config = dict(
    norm_place='pre',
    qk_norm=False,
    init_std_up=0.0333,
    lr_mult_up=0.765,
    beta2=0.99,
    max_grad_norm=0.5,
    final_lr_fraction=0.0,
)
MLP neurons of a small language model. Each row is named by its layer, matrix (down: output weights) and neuron, and shows model dimensions 0-127. Each number is 500 + 25 x the weight over its row's rms, rounded and kept within 0 to 999. Numbers have three digits each. A neuron's up and down rows have the sign that makes its largest values positive.
Before each neuron's rows, "raises" lists the tokens whose logits its output raises most directly, leaving later layers aside.

raises: "a", "ina", "i", "in", "ie"
L2.down745:499496494511516484525476437500500526521509451485534485505504488472492446473476477468523493543502446498534534528488491510526514520479511495495504486484517474468499474521484517498510509516496450475504466486476542479499534510512484506538519502531493456494498488506481488499474496513510464480460503520519526463529489467529436481490505522493525509492503520467505454481546499506469521501515

raises: ",", " (", " in", "r", "'"
L2.down101:489500510503504471501461517510490499504480467502517503444470477534501541541565536479494471525539473515499477509501505515501520506479535505494498443510524531503484500484472500524497435528503487482526497545484501494479517545490464549479512508545472514473546456543447513535468504458456528464540474506456531506502486482498481523482491508470544490488459468433479500517507531507510495528529

raises: "ement", "ers", " attempts", "er", " loss"
L7.down26:517536522443572471506476497497470500525468513481507487490525533492467503476513435511474491524504468540511504467542503519490455511532508491516473483513453500493496495496453535493488541495520492486533481535495495524452483503507432470523482520500504506498518486527559476503518506521484531524525511502503480511469473468527538489483522479526473495473494514486510495493494497529517479514505

raises: ",", " (", "-", " and", " to"
L2.down1126:462526506484487513568483510518497452511500450473455499482512477486519523490543519472500497503446504488532466522476510534521533482511494496503506474473479488509472492480463466499499444540463481545487459508502486482496501473527503531522536494525431495490507490498459524473485489499520530476518485530514529467520472515444491487514528496511493483504501486503517495499491534487522521528586

raises: "ti", "t", "th", "cha", "na"
L9.down1196:504515506534506512521479538517522496527540451511505484531498522519512457508503514533507514480503461443512502540528509518512499508512540509491483502472508492547484471492500451498533501492552515484507496510538523457496466510546473511513535479547461471525514463522489552514478511489537533483454527524530470462478523471507501554496483552537493477542484499503505517511470499498492520476559

raises: " |", ".", ",", ";", " ("
L2.down425:519484506518483503543460518500509477465489515490472524505510472529499544478524489468504485463504512538489486503458496495480563468505525447540499516478479475498488516516451524521528490524462482505488493500512496497541504498499511520510507492475446511549518527441522494500521501498514528487504492545522533434467497509475541507511476462494505503491510468509481488503506527520524498483535

raises: "  ", "\n", "\n\n", " —", " k"
L2.down711:472518512483489507531480493494467538533506525498473502482474513485482471515511513454483511477524494489487472545536534472456551512464475454540508521489519535537471517511491533460505495504519531537494499483450531531497484544487504498478489469492450480500491524500505485521501540493516454514504449492477510528496486511501454488513467529485491482535513525511495554500545531517530484458487

raises: "t", "ti", "ts", "ta", "ting"
L2.down582:457529505499498524510492537510497462538516514498506515502483499534477530546494459510471514483510504521508496527553525513470521490517530531471506495495513475516506518517474506483497482512469525496509494518540489490475487477466512505517494467475487518496526518502494481484501498451503542512492515501548461490442482514503469490510487498487524479479555501518492534534491465491489477484497

raises: " and", " (", ",", "/", "'"
L2.down668:486523491514501426520478528532491464537527516498473519501472514525504572515513508485522518512483528518497466456487497515536537512508522498480510463478504512500517501460441487474510488480484511499481489495496507501505545473554491522480499476505488521484489503453498529498510502562505476504498523523555465458464467504508522533538493502489464483479487497519519475467508483513482528509517

raises: "-", ".", "e", "ing", ","
L2.down181:514503515504493484496485482540505476468491452482495555504464520501517549467504517488488507559493484550499456494481460522480483489528508469502495467519514484514492490499447473512515492493500439515492487495488496506523531462515492523538519451527484472485524467494473507506508476499494526473498475510464494489529506515532500453487460489530501509506472478447536477465492491508570518462500

raises: "s", " with", " and", ".", ";"
L9.down6:494498506458529516510506493534461491487500448513455493460486484491431505514516490526505490474502522435511509517514495448498497526486497437479514478482510469492469533472478500491514429492492523514507510478511502509513525468533477510520486473483465523524466515505490476520545497481482497472472476501552511478470479482503507483526580517534467504477518472530510492451493511495501493487532

raises: " Stadium", " Sport", " Athletic", " Football", " football"
L5.down723:509496485537509511460495459483491503459484482472543518499497523542493483530489474514524508491523529508467533493510489505504490482469432452495493475460498408525544475464482527557522482491524538468493489507507497526435510452497473514496509495493484466523500491529480481526511496525515509462484503491515474494502436495492515517463503455487497473526468477516501537495511525522491445497478

raises: "ch", "c", "ć", "ches", "of"
L9.down641:546524497503455564532516558487475540440532531527510489483521478510482535489530514572514505486476516515485507554524491500516494519522530511477507475500495550474484491542527525481526490543491499533516499510519520514494509477509492509536540503482478507510469480497479498513509472525481520443456510500494467520478470500508472473477531517524483551502456477500475439442485515481473498467493

raises: " into", " to", "=", " and", " from"
L10.down592:501482518508481505497505478465498516554532521486470517509485460538527485512570468495511556528505496496520474482499442480506556510486520526502471473497513493522503498466466463486535534529481472508522513480487539483519517546502490525451502518470472519508485476500512480463490472490483517492466465531539532483482492559532505490525471526498515507467512470420453496486500517507501506551502

raises: "um", "a", " |", "i", "it"
L2.down499:465496466482469491519515460531483496463494491553493504488546513506477450479528502465472490478497454521496526470485517494550516515490539496429501509470511494501520481481543474521520481513506508515508504533489496491518528510509495507477525527463492446495487501465498498532496477531481486514488494495502507523523477557467472483517502520515530515448465471492535517527500514495490493486511

raises: "–", ":", "-", "/", "'"
L10.down165:469507533475490519520514484514487514511459493483509527463518430517478504493491513541470494499492492484544493520500472506506527484434495513470487534507513489459517484502533497504521490510471503516542521506507492536532540486508456490501495497546472530449521498547531473471491487452470491487519482488482503469511564534524470474489510476549507489526502496517450525501490468504515495494489

raises: " |", " (", ";", ".", "k"
L9.down1101:522498470506553500514485499498522515504524484497458564501511458517477518458498474487521505501498529464500482545512533546569502532463493468511505534464527496504461495471473519519510475477509470491520477551517484441504553536480502488492522477498482476535489503499507487495518442511529477503538448495511493483474516487474517531540497503489486452465515485500493540512483530495491475511532

raises: "d", "y", "ered", "ds", "er"
L10.down413:484491508455483520523485440503501470533468506517510521508493484469483503470493484510489462486536492561505488465490494541474470474513498518484499445505504563526433481514525453489469485466481557482483485471515472530512496532511487490505468470543504478524483513517502460473485485448486523483496451490484497538503464488531497522522502495493497512537476543472464486527516485514488476497511

raises: ".", " |", ";", "\n", ","
L2.down845:453508492518550490505517522527520483509535454484482502503526492453508527477491535468473497476471510501511484521480502508465516508494528464473512508492488505505557454488491531516515492508506493578487438499517529478512476503557520470491517550533471508527516485455475473525490477459504495505516498498487518518487486457512547524499495505483501502503495537460497482475467562507513533478530

raises: ".", " as", " |", ",", "n"
L2.down429:464491522494532505507459459494488510501515435511482497509480497525528537484493514506541478518519535467505446525491527476522519516494491487493486507491484449489495480512438524512524453508488467495505500521497506522534500528534521519523540517511459471493494485508496512523490489432466523475523500505529484489463483526521452522501481506494508480515462507508486484488519560518482520522481

raises: ",", " by", " in", ".", " with"
L2.down209:499478501493487480542504528556526484504522467499475532486482498496524513547555488495467475532476492473486492495489492516462528504515560479516481525518525481495464470485462516519474502474493491547513475502542476479470526494466440529534523475490509491488511516497466532540506471516507520512507486495530465475487481541504514502536471523467479510489495505495483528502513485528520463508502

raises: "s", ",", ".", " and", "er"
L2.down273:472536510506508503531480488543537494507533505521489482463478527501504518506544506491521560534492484534508512544507504488495468528512504475544486515521502478527483499471489463508467498478485533495502449511476538468544513497493523533480487461493445476517520442488479542469505463474520496531508539517527533523458493486529484529532518485504497515475535526509483457538465525463490493522525

raises: "side", "la", "lett", "ti", "ty"
L8.down496:487483517492524494501485525544473461478481471544498512523584527500528478472557489490498494475513516511513535482535473491484506536547537514520456481495499512489494532514497475553490530490501481486509507532518535469505489500543508487479445460552516510527506507442485479484482473498507501480498524507495468489490527487485509502471478529510500513501462475509473497498505482488491508502465

raises: "s", ";", " |", " (", "\n\n"
L2.down747:460496472515500494491464506531503515497478491467526533486538477505496526479539466521467473512491500513477506508459486503501465483498537519491471517458501487521506521530472506558553456477482501472514502516517500460506522538481566528515521472528497478481480520549490518490466493485486545511515507490532510509481485497522491473511482515517482507484540523480512496492525493488493498471490

raises: "\n\n", " Through", "\n", " On", " It"
L8.down728:489506496515485525455536497483484498497480527448454517534524481469475550540529507491496507475513492509548496508555468490548522519440518527500524613507516430483486512512494487510511512509494481514526542510502500519509520498494441465519454510500491488496532494535463524498499467527466516494527513532488493503488494506526549457488479468498493491488510531493523502502506505482525524514544

raises: "s", ",", " (", "-", " &"
L2.down382:513521478479487496539513511516528477478511470478494529489519502471509550482515517484467475534458521525497497487503506474515516519552528447504501469462508482488496517493481514486485464506489485547554474519501506455520503459541502556512506491513452474502524497486446511521499480481514497495497497528519529526494502513491506520513447475507511518496476485517547526523543525485545463498506

raises: " north", " south", " east", " nearby", " west"
L7.down889:514475512496475479487525516483521524486495493559499475490501479446496507511529542500494557479504564488478476498466491481485548534485477513437510485528471488511494450501477518508555499453509487515500460489487516458501564474505489505482441535494494484489473489497516490506527505522500537491482538521511489484502492537465540526514459523497483497510485532483515489504515510476470472514487

raises: " in", ",", " to", " |", "s"
L2.down208:439506531482490512558488490514476503489527478480496533460475487519504520507533481502476511484506520523502471529515467513523557531520507511506522504462473453504498486492458504513503457535507489537514477513466504482526499503511501554527497513484474514514528476477472496513546506461534542507483459503502493469479470494483497468512487496524489516481525489466487481461523498550507543464528

raises: ",", ".", " |", " into", ":"
L2.down558:467520510494506518569473505510518491500499437458508531473487524496491496489551489500502529516494519502494490480474478499519533476540544509529521445516528479447515528504492524509507500464472465514470480527479497502499536487531511528496565487479484533464485468513489507478504461483526500476513496505501488477442525479491509489498497469514490526500502504531499491480514477501496508532518

raises: "°", "0", "7", "9", "%"
L5.down977:515530504508478516477485521512520487521536508489491468517510481511509469468472514471554501499517480478512495484484505553495495525476518541515489507506497510503531514484486535485503496519511514512513503486536538504505456517510526446468484503485498485558515529516501508454504500488508458505533510524485520479462490483489463503551466517510462460533499508524468514509461570492459490477516

raises: "\n", "af", "\n\n", " except", "see"
L10.down926:474533501472517573499506497465512521529493506470482476458445445497498499508523465469452498509478519449493509479487513497486509533468485493522510481484489487544458479509503537487505495517474480499523499519536488479490503534513539471481443496530506483475481541489517454518480480526509486489487487459516515463498507488492512526505519550506532478574520508509462503529539488482503511471513

raises: " Athletic", " Rangers", " Football", " League", " goals"
L5.down875:506558437503514508495501523437456496523479498501515549539520456535507465463502471507546515498498494497521510502518479487537505443467454492488486531504500461548524490505474492556516481476478512441493489496516510459433479470540500491481484507531501458508493494518493477515506484497493493451492479498473524500512477487524526507492507476473488493529489530520503477473532504496477457487504

raises: ".", "-", ",", "s", " to"
L2.down771:484538494484487456521492493526515494533488479517465539495484508527514525467518488480491521555484540534505485500491461540519480510549521482517528521514488486523529445480489488536488494521489501599521469472499511449516497494525504557538525493504476504530507478453430508513504482447556538499476501496512507475478502479512510505495505492499488463496520472518489509467542483517547533501506

raises: "s", " of", " |", "ing", "."
L5.down184:503545481540507453527479491500488522532505493450511467485500537581516554461509490461512511501520500499475500487465481521534501505486494463479506509497478523522545512481481481462479501533477535519506503487555496539528499467508476546539489519516479509490479513447470522477510510511524537465544499527491525476496495500468508572540493525479458522472476530526516483466472537566560536519505

raises: "-", " and", ",", ".", ":"
L2.down1052:486521518486514490488511514533500486491516503476519527461473509499503568503539511461468502535519482530498493501481519498460502495529511465493524528479515522480530524451461537545524480506492506525517510511528454487496533472468510542555530484489485494509523500461511493498482498444496491486529510549517461481472448546499490531502508510537518504525519509518496485483515520475535512490535

raises: ".", "\n\n", "\n", " to", "–"
L2.down480:529541497476516500473509539489518513495516482449465508472460486490491506459445501495509521490530532497494519512467482516511524492475493478511479487485527472583517521541517543478512473539494493537461466518485533506502487547498468502542493563482488498503536506466526507523494465482499492504493510519499510525437458511501455493520471521553524505511548482472508480455524537514541523495491

raises: ",", " to", "-", " as", " for"
L5.down795:517547500535479460529532494510509532500512533487493523501498502473483528459482520512539489513463519502484514472513519513482503546463509455511492533483505477478505519492494516481468497483496501549533481504538555537492519557509444528505512479560484493505502492500557516526528480491514500490566505501480519508499496530522511500504467565506477538482476491491518488551534467506457537501498

raises: " of", "s", ",", " for", " in"
L2.down247:498511490484493480499535493523500498493511505467485532465488528512512525504513480484494494548497530523461514497484487534515466515435523509495506565495505452520492510481469453508472488504485518561548492464515532511480558494501460512501524505476488497497505493462433517502521474527495545508526502525524553469501495497531504495517484512525486534481482498514459472474471486527504496487490

raises: "-", "  ", "\n", "|", " —"
L2.down500:485490476451550522534485492506429487529469497491482552438473501525491470506472471476514489532500529542493453519510501496524519530498515459532516535488482514486508468528505495459471500513494531536494524471477467498497484521496515531485489410467485491478506497492507477499508492510522467495488474494503512504476471518500492504467482453491512437497523463482477548516540478487543515476498

raises: "S", "V", "H", "D", "B"
L10.down873:496512474530503487469505504510490478527489522514503507451539502470511532553514537507528538473513530470484471510468508528526501510523544499466495474516525515528526505458466492514478470553452536509482495520483477490506496504497512487507476470515488475540525517471478490494484435520523525492482531513526510520545456484482493500482462456467508510501488493472522497533496442460570488511539

raises: "ch", "ge", "ches", "ging", "ges"
L9.down295:489487586517512488505498502493506537494529515483485546510481487477464486470463532557489509504477471509493463511530511522553478488487532463495502458502497520461487477489518522522521488461499507496512434498485500513484471482525522456516480471512522500458503503503500481492514480479521505535470476498495477514528446502469477475502510527531515490538525487462489493478466503498528543521504

raises: "\n\n", " |", "\n", " City", " Base"
L2.down519:491499491488502486485506508469505458468449511502502527496508464483507465526475463493466528501504502494494479493477467549517493531452463495515497524527511501517534504486509512484541504483494449528474480550512493513472499492507518462498554528505471527509542504480477491505538461478534489496559494542497505486532520521442541543505490504492504478509469470487487534478453517494487493513522

raises: "ne", "nes", "no", "ni", "war"
L5.down692:471516538539513509522505498539506507497499478487543506485464497502521532495496515501492506487484461539515478535490446535517480506491533512505470480506505472498507524470496536492500492495508493506482480472516485527495500470496504500481516490521497490454461485502479515486513458546466496442554517492518532465487532538514495477475521492533524545476462491501544521480510498500484493519531

raises: "emi", "win", "ly", "rib", "rich"
L10.down461:485499481533474462526492509503516462508520514519488479524500528500510502496471512484506522543468490481506488494533488536499484523584495523522505482464498502462504511476476499468544504476509517503498492497497448491499504520531513496476483487527462519506515498449482474442521507492516510454505512482510549464472526492521511510477534554516457472500511484499554495538591512475496519494541

raises: "ted", "ts", "t", "ten", "tle"
L8.down158:486492526527488510492497526548526519517479500503505487481506512467455510466502465515504523482523535506529493517501532482491505482503513491494488526564507532489432556509460518516541463524470481441515522525499447487492482511490456474486502486524475545515461490479502550562499518518483485478485520553483451534503489521497484466447518509494502499530488524552476478489524534480478477475468

raises: ".", ")", ";", " |", "s"
L2.down406:493540483515561473502482507514515498485492508528490502467486536492532509481509464488493504502498536526490503508479489497493462534488504508484514525510498478507520509460478513524482465484501522499512475501486502471487471454508501546531504490535509492525507480444520500448510480479500523487503493516514533503491456474492529510493513503506528504492536489527491467481522489513500557501483

raises: "0", "4", "9", "7", "8"
L5.down595:509539510499546569529505489511526488522520503537514510483509491495515469473473520492504542507526487498479543507490486570465526530504511532488514482513513489522534502488529492468514494477503511491468479504473537515498468531548499458482492521523514485523460498519530511507481458489487467516488503507520511508471521482512460509544507522514494471525507515519527495487445562491475517492506

raises: "ev", "er", "ers", "es", "erm"
L9.down1104:491518503477526547492492496502509530489518530517511514526452532444488478512490431488501515556453480498498489489515492484511483499501444495512472510473473514511498524458512465491442525461501551514507508522488488457528459516551506514507487488474494486535484520506520510513528466450535510493524513504480514461484513444496470514516503490458491512531459523486517517465516502493495499526514

raises: "t", "ts", "tt", "ti", "iller"
L8.down1006:492508522484457507519520490486479472504481514538507525479532520500462496548495494516498430478562461522546522492457534448544511483530539492512527516461520453508464521487471469469564504523451469456515552507492513496477502487533519490515477511536493488514499471478495504509469517513475514498474488476452501479478492486493509465487475506541491531552512503458480516475516551546522504505503

raises: "-", " (", " |", ",", " and"
L2.down966:459492471459484481512487482557530513496486483467476501505506510481488570522555463482452523516508502538510503500471481531524494539526482470467505531480526458491502504468464487512512495497471504483498506491494482460484502502515513547510516483456485490533495504492489490508512470470523496534486482562515493522489468536525473465484454520555480483531466505486454522502494533483477490506512

raises: ".", ",", "-", ";", "\n"
L5.down152:481528511470513521520463470484504530540514515463492527496456505512478538512504504482521467531482493495500534496487494517469506516506477461464478495504501501478500507500477489490467467525490520556527459513497510458487498518499507452526502505530493475535540514482504517527503479441508512495547481493488521509540434497532518503490479532529501494445507446485525486492527525471547501519484

raises: "ten", "ted", "ty", "anta", "t"
L9.down910:504516530485474503477511500527532492519527511540497485517484471540519512483533474564535513502433489521533513483465490517506499533519483527545482428511536481517498499487524508513497503568480509449488539516530540512521503509470502499534537510450544510491509490502495538530499559475529492521484520522476494528494502512502471488492523496497491476569487494545490503507515469505511485494523

raises: "-", ",", ".", "r", " ("
L2.down369:484521486470538484523499509514497511496526513478470498529484515532495516485492534494471475515512510508483514432467500491490514545486575440477503509511519457550499503510486511487483499508502447546447492508511543484481505481475461510534503510532489521485516472474479555488493499519516536503531506485523523480486414500496506484482511492500497505508484487532493511491516513524525485519536

raises: "-", ",", " and", ".", "s"
L5.down454:499539522448497519492480508494533474477532468491510459455507472505500495488552509487478514514551502448540505489489515505524503523415522479481509597511513480506520509476452495500500480519498483488503463510493540493521482522507538512477480486559482501579477504441472515505503469515540510538499495525506526459474507463483482504511537493503519505526499503491497482524540519503486512518497

raises: "–", " |", "−", "\n\n", "*"
L5.down753:501527516496503489494508497480518467513513481479474512511504472496521506517526477492511501473496478494491500484479487483516489475449520519506438537462467511519531541481518520494500508542503560480510475493502558464480481466528534513485485477467477531517523516512508580466516474457519492461500490526509469487498490537542496493495505474545478445516522488518483492475503481509519539510513

raises: ".", ",", " |", " and", ";"
L2.down86:476513517502532502483483509497526468492466507485476533490516495491482540515517478460455537506482486513480510538525479511511473518499552490477503491467497476522530500477537513506474465472513503525527476517479450494513527572549514474483509500486479468494548475485479473487535463521466522484503485533532504524476475494518518514519503541501489472471506487473521498536471499488492530484511

raises: "-", ",", ".", " (", " of"
L2.down621:493488474501486486500484526501499537517518523527518530492510476509487514493512472527500510520503509533526476431473515482467571471485480485516521510523480437453501500478507540515506463469456542515479480532502514470479564476505472491520459520481458531482498496470472503519517489501537546491528479511539528484489482522524542476526519532505483477496527502457524502493482553466464481533517

raises: " |", " (", " and", "/", "–"
L2.down734:519516483504487517519495511528548480516494448513495495497440517514482505512507495504483514541484489524554452496499526505458550478559513478482474491521520510544531467454496497491480475466496502499527503476459484451519492541549516554507566503528491483484534447491502471521494491522509500518503490519485532501477456485519482498492477502474506510464543504471497483503553546477536517540536